From a checkpoint of a small transformer trained on Wikipedia: vocabulary 2048.
MLP neurons of a small language model. Each row is named by its layer, matrix (gate and up: input weights) and neuron, and shows model dimensions 0-159. Each number is 500 + 25 x the weight over its row's rms, rounded and kept within 0 to 999. Numbers have three digits each. A neuron's up and down rows have the sign that makes its largest values positive.
Before each neuron's rows, "fires on" lists the tokens most often at its 100 highest values on Wikipedia text that the model never trained on.

fires on: " U", "a", "ol", "r", "U"
L2.gate269:532496500499499516503480509484488549478496494494520503526475491535489480482467519483521535493463459507521437521494504480523501502475533512527501498478493512453495525471501500544468500507490510499498539476510493520536494518512484537497489532510521483490533533479506482517521504505538472498485514478451465499474452523520473488496484505497515475565465473506516468456497524512497472464498480498460521533481448501508514480481491582528552481556562494498466475521486500527491532536526516
L2.up269:501518503485519431512534503462511488512509494521523506491500498472524541525520440507479526469481483502501519490444481502494522488534536468514515510468556503479476455506526509485460465486544499464513475482529490520507491489542479490539470501466556489530491480537519546528515494511492508520490515483513442493524478523515515540489535519493562503481498503521505505489520472515528489456513520549509532469502511480503533484517464497481494530522484490471477548471501484502514536525513532

fires on: " con", " Con"
L2.gate254:520534516485546479485472471514500498528487495530498544462468505552526461504518461496521513493537462506530482506536560536490521507486458486513529509440465523483481537485531455474511479502474486520515459466520511463530478526491513482491547507481547491498530464512523491515485491537497501481542530503453493494516488504463546516506487492534531530510498522527444485487479490552478454480509495513520518506513517526529485511530471488506497507504480476475469490521474496515544499495503511
L2.up254:476489491466563497473492481513482493549523467495503511560531496472474457542514534471469478483489489519502513524531485509441530503502468469496487538517505501531463558501456505499477468516511522519519544511538498485438486522491530503496501490461489518492525523472486466451476427475490496502494460500454505466491495487483462495541493513487514468539492476483525505499528530519544509494510493480527496515542541513474512507518511480527504509522531511514482504514500506506516473483509510

fires on: " W", "W", " w"
L2.gate205:504510473557539499508500491504498502489476476523540530507444557530468535494494485469480484491532537526474449532477510503497468542515495478470521495509509524483471490493502507496517463486497477497517538493502508480446470538516518503509490499509525450514523480475524434496468527544467478510506496488553472480480499531518477480476517493492457470466509507500492476466545469532507499520496488486517545492525515504485462513470443467513522489472515512510547533497459468480492497493481505
L2.up205:527490443510529489429498514507469482508457521469505507512482492487491519511513500485508499482513487497484477496529501514482464517469481468466532528517463538521522499507494478502496481516492493474506518552536512500488464546474469515478480482455514442443528536508519494507487493545506459522504503504492540498484532551508485496459484513475507512492525490489487459465571526486497532506478477493521552506517514542485470480497527485511472503461533508559526506521497486473487472491479467

fires on: "N", "S", " con", "c", "d"
L2.gate25:487520473509510502492517462515491527487493501490523541523509518464476502529464492510489505525555511495473503444525545537552531495536528478492511487482523512503484493487444508510524424529491486500538518464482459470498496510449508519487561509521457468502488530476518492516479474534562525535531503507464492502473522499511491500550515492526472495525513513504507509529499512491547505533522445517497520486508537524514502537503526496489477488486528495500526487491503504533495513444486532
L2.up25:508498507538505505461450493495503497541475427465472532532515513532533446467536503528460468467480452537473547533482476491508481508446514498519450507506496502501491508502514492517500486499530472536507534477543482476525490505515467504503465501513507495498504494535479477472539537503453495540477483506474515460500503504477490496458480485505477527530464501509491532507499456451511473470519490518495491495515501502464512470508524474495480540497499480528512502561510486485550502485484522

fires on: "or", "t", "r", "ar", "our"
L2.gate305:507476518499466501449540532508505528474519499546466483478493507536460493507497501514510507494516494494520524510500478564545526490511505485489545534461523500513508512522510487492513479504508529456502538515474520470516484464500493553508516477528497462528488495515532487534532506513516449487523517509540518527496515447481517484542497504516537536531549535469481524477481511500485504525511500502500487574498482519503457522493540505508560523540480486536522479455507490530489504458491497
L2.up305:476552485451471501484487566469485533516478516512529516490479492501499521507499488500544490525447493509481496474496475523493511507491493530518502523542495469545500499498475521502486508538517494489541496452467494529520497490470519524483530534458512483492444530558520481513466507518470479503529506502547527524465477521476530506520462524473493498520454521526463535501450482488491513508528471498525506484534496457497531540463502473477468536478527529466498468483514493518494532485484511

fires on: "ap", "ang", "re", "av", "le", "iz"
L4.gate125:484511463513497478513483454545565527493476506496538510467520487466532500497499483510509474517493521449500501510521516516481486511549486490517473495523490477525523515504499503481477529521528503498485519527498480507446537548492485535507478484480497502463511478478452467521494539484489516509505473466522526471510462464537485516488553516531486516507459498480501527479414496508484495513475513474511545488538481520522482493486475445477467532506494531509461470489514496496461470517452484
L4.up125:522511468513529480541504502496523463468493484520502540490504573509524518459527468520518480510499489485505507462474459487482520486500507461521489506506478503516515503497473501532541536518449498453472515476467500497527420515560516462531455493499492511510513473516478473532465503497499536536501476503458497521490469528484487481526505454519510510476479470483525513476435504509476487510456494499538469517521498479509510528524525513486477544456511526496522527470516494512504489520502522

fires on: "ove", " gr", "ex", "cept", "ack"
L2.gate293:525529488502517493484466516496459534486514463473549503531482474456543518463487425483495513494535504499505507509465501487465477513504475510502499496513510465456486504517482486490481512468471547480513452495461533532488467500477499525530468487499507509464506495506535524481517509495512461502472493514529522503519540519495508509511547441489532523511536504509504553475496553523505509512475541501496490473503476498499472521542516504486489445515513511476515500507554452543538508504536537
L2.up293:497508545559501493499476514531511482489466491454506516492504504480474485466484461518503456505541500500498517486496474525512489487503535470473498531563471462483526507471491477470501460468471522538488502481526496506513488462501526455514469498463519501552513505479511488526487512484476457490516516505461509503538509481518505493484471511506496548518525451520474502498494501490470454512510523535468494519533485495490496455513557518473494492486491443460522485451485511482542550529480540

fires on: "r", " str"
L2.gate14:517505512499562509471506508481496524495482467494522507494507562536497501515477508492500504497497490440507503527521482479494491518471473484467544481509488492485500556491497503479533532535485495504520481480499514502467497516487467494507530467500524504504469471495481494500527472519500476502416531477460476497515499469482479514497463517528497504484536447468549496509473482501514508475512488481486461492512498486540557505520531519511539494495542515537461507546567536454515512546507535
L2.up14:500506500485490443468521514522467520475481506474525508527504489537465558497510560517481500443500453489489468525468436482456526498491546499515490516475521473509521515491513515490503489494475505542524496466487479496503452486452516498492462501506556514510448451496464470481529539437501503493499535461516459510525483469466483512486472493492501479522495481491516508478510509539483488496516502513521488509542492528552488459488510529506525510513512509521506490509521501499511522545532511

fires on: ":", "re"
L2.gate10:496497547520469512460537480486479549526486493539446501470480444484523523525481443540519462510479446486501475504496466498535453493524487478486509482514498460497497472522497487491486459472533513543524548489512513545502461522495479483506534492493504477519492456478471491530467498514495494499507494529547501518478494500480536495472522507468518508509498469500525524526463460484503491523492483558502525467548474479515515449517525515510519473464464498495530474479483490508510508488515493
L2.up10:528508517507483501509508513496498474529496470542531515545480495502495554470564520521487494488502516467462483519488509477504497424454476501503492552503538504465510520471474493506494528494502482500488510513472496490514487513502537499494457511515515475494481525497506461515510499517514494462554484466473502530518460504505510505497526487523462454510506495484544526501462496454504459483500515519468479550479469428511455502494540488510506500492480540503488479467513496497554497512566479

fires on: "ev", " II", "ew", " X", "ate", "ot"
L4.gate286:531497547537497488507478466469485501496485501486510489502476501510483535504470499508488448494504473518529474539510511484516489539522481536559474498530463479445520545487516513543531506528518483515540501480477489495507435506484476513541541493523452495507510464481499518522511517491468446503468528439479528477481500460528500492488525507454470498482475544490453487513531467504480470483524513509517511492465539502530511493498497455487474487487525500480483499457454522494489502516487526
L4.up286:502483568492476507482495481533461447508497515455507528499531530511481490481516480502521505459461511552514491543485484492517478493480503462510491491530522489499498472523521476523474520457481540531549511517499505484532463515496507496540525488472493511542468500471480482506549515541442475505489487455488526503460499489506494486447470534500489511508487511491465525486516494533454507526476497500556526510475496477526511512484526448476465519514507473491466527476476510548501491522471484

fires on: "w", "W", " W"
L2.gate113:482489466456488474493519518462510523527453564474472516533474485473505479514487510544497522498463529483497486489506494520501497494486503466553497483510502496480509534492504528496485514469531494495506504521489471503552499493524498517547460489494486511528510499508559498492546490494493505487487474499520500512415465534540494519464491478530517473522528485510458525529527501519512511573500486524504580511530522524484479476500461495486496513522461522514525464494478479482497470472512519
L2.up113:523504529501514503467474543476480496517503496509523510478512524523497487501561540521478508475508541483488551528519483519533510492479478487453544521557499470538499466545514502475522493502481455490474533533473499484484486509512481511497498474500503490472426487522484482492465459507493482468512500509482501534437505516523498497462490512475489489479482552494472474512492503487522496519537475518531502499514499537501486506512520458472460486469476449562499524507522520535477455516520532

fires on: " ass", "ask", "w", "r", "her", " me"
L2.gate312:528486540492494504464512535476470510470528538512543550491478511508519547471452444478482539544532472469498462533481480462547472534528482504487508477519539477514483518523443504520520520527502462501480543518502494452494485479519503522482491495495491492483489476460510529483512510519500496465507537539502459499470479495510513500509495522495476514437499495492472478525496445488476486493476474497484503457510474515527541522506520543508491537477544483489498494499488512498530493510460482
L2.up312:495521520497472499483507485495478500500508512473499488520522510512475533496428485513484480506509532536524516470488477501493491532495445471507459506488531507512502465477547468552493541481535505490494460553518493513523535509477540471480503500512523541485468446454513500449519525500531435478496537507474446524509504491480524472480498518514482492502544531510482516488488482519538473505486514524468490485502511460488502512495495507506496498463472498496492555568474491481475520519474540

fires on: " Br", "r", " Fran", " Ar", " Or"
L2.gate106:503524472470486470515492491477463536533517511495502461472494498506500515513498532513524486488488489473502538523499507455512530543527531516479483480480497462470474511466544533509467507547450494441527514502516501476503514435508516490467563510442523468484480454541478519506567493491480509469502511473482516464511518471510511496491464501490477491514501505479492505483462529521547493483459484523532499515520497478527484508474494492497503536491493496487449492474523525527541526460511486
L2.up106:497491527514484520490518515542497550475518526484488465487479508507504512467446533481554476485512503464540466476490523486483513518525507486507481483493491441480494495520516534513503497525485548487536507466493512499488525472470525528490507533488514466478474438495476470511499481447469473427479492475509487469510510508514490531497542511509491464509502507497506494499507503538518535539491504502501508452484517435500468454508538534511508510511512509525463518535539530519478545460477490

fires on: "w", "ubl"
L2.gate83:498493525490523492472490463489494525528473532535504513498503517531441495540485471510528459482484495476533475523488479515510514508474480505548501534498480464513531487507528526542522498489535462523448526511460492546526488525519446500520500457483500478516502523520501461486500484468524461510485488470517547477493498457514500469504478482492485490523500490533494473531553439509528489494501522516538483491512465498488529503522494526470540478486474479474514453520480529507433489542503498
L2.up83:460452533516517543501472489502478482547421530480541510488534478513497496530509479516504523480518493482498486487489492502533494499460494540480457527494484456507513509512502495476508501534487464524488514523524508516556517479521501495519520499436486450537497510512529502516513506467521505479483491442485490512546501507461524511470473492481514516540497553495468454491508510456544502489520491538502525545493512511498540528496489488460501485541493455491506501469504477513452490489525508

fires on: " of", " |", "ot", "ut", " to", "ate"
L2.gate132:516494513499441502474500459499529491455505505470469524509516505500465515491483513490514483511493480503522503534500464473471528498458460497503501553495448511447537549481515480503467508497513460523537494498488515477543516528534518522504519546535478520499471510501503495533504498512469503515510527496530539454498495520540478451531485505467504510488482509543509502455511514524460516493503528469518489486465536446498510507549467470445535483519515480480475528491488525518520507543483522
L2.up132:471512503475498495471484502486508480483530536463526501503519499511497489486535481522523486482475498480491510495523478497480506503500489516534534542468524503507517527546476492468506463527495522482473534506509518472470478551455497497524465503532492488474482476480525507503507469565472458541499480516497533523523539557521495504511544476545485533463483487536484475499519531482450509518503481480541474494490468506490507522532524482515452531464494486506491515537495472510461590510514520

fires on: "on", "cl", "per", " Con", "und"
L2.gate30:517498518489505555493513555482519483516468473510526482484512472513505474475497492500515542470508468512503520507500502484476515547496477475488463483469513516508512506492523519495563493498536481498542487525559438555503503523468501494472555527523508482500485512554472478496479502494490496492481506537489521503506474469469456488561491492446525480511503510488504503525435530501518534455504511472523467472498495501476510521532509465547490500538505506503535473522473469495541495518514521
L2.up30:520503531512500484482511534504483494518494531516512488502512515525462463468513533468520517500486529513527507520484561482448541517462528478506499485537487495539537540463531485525511504504535481498505525489489467549509494515490516508535498492534517499513484500529516509475489493500466516505514486511466476508503507470496494571519549494502479447488547486485503511501485562519482501467481503476562490501508485435472497540570532497542510497495507504553507493483495482494531487543498511

fires on: ".", "t", "l", "or", "to", "ll"
L2.gate4:529530512498504465495519502489496495466543455490471525494496499491482516558476514532475488463462504517479514479461438566526501498467508506510517495521504534506495492524513453483489508509496526507475536483452489504475499485494483527453518480488525488505508491490502494460468525492520464501507469484472502518512470504502498493496482509467464564519524500491490515518485492442491557456502496556501473472466484534476445539520474483523548478529490534472539498491523478521527498504497507
L2.up4:508473478496536480485512514534535477512469505530498507454488485479502489448536492522519501511435517530463488557475489496543499466482521512507509471496479507509505523488460488434489519486520470495529479488499487488530438479477494492535501489549537482507469517495510526533482515521536551461482488481483539536498465517526485512514479512547490514520465501503553533454479499488527508527502506503512484496526446503538476527531497458486475483512500506507497515495505546532496511488522471

fires on: "art", "-s", "ear", "r", "ath", "re"
L2.gate184:524494494470501512516494505541479503486505484505496537494499518515444497521518545552482489487510470475512451439494515500486498490489458449490507508482459538507503529517526501477499490563420485478531483524508473568497509553501497528480502507495463464453469497481490513499480512483526481496453477455495500496530489490513514481484478449522521521478517474522513503492493508531512485479493469508451494499523514489502478498522479461514536483500482510575513487500508514505481491529506457
L2.up184:502487502494475468488453496525486507489496487527476496516509509513463507544506518539485523503517450496519520461472500487527523491528484517489512517437524535492522536531544501516504487535475541485475460508544501498540482524533470500490508507493474493503503471506456517513483519490491536490451510531503513496513513485519479544507500535497535507458551500525508523496535479524562506465471455482471497498528504475513512472489491474519523462466473519483525499533567530521483482494474561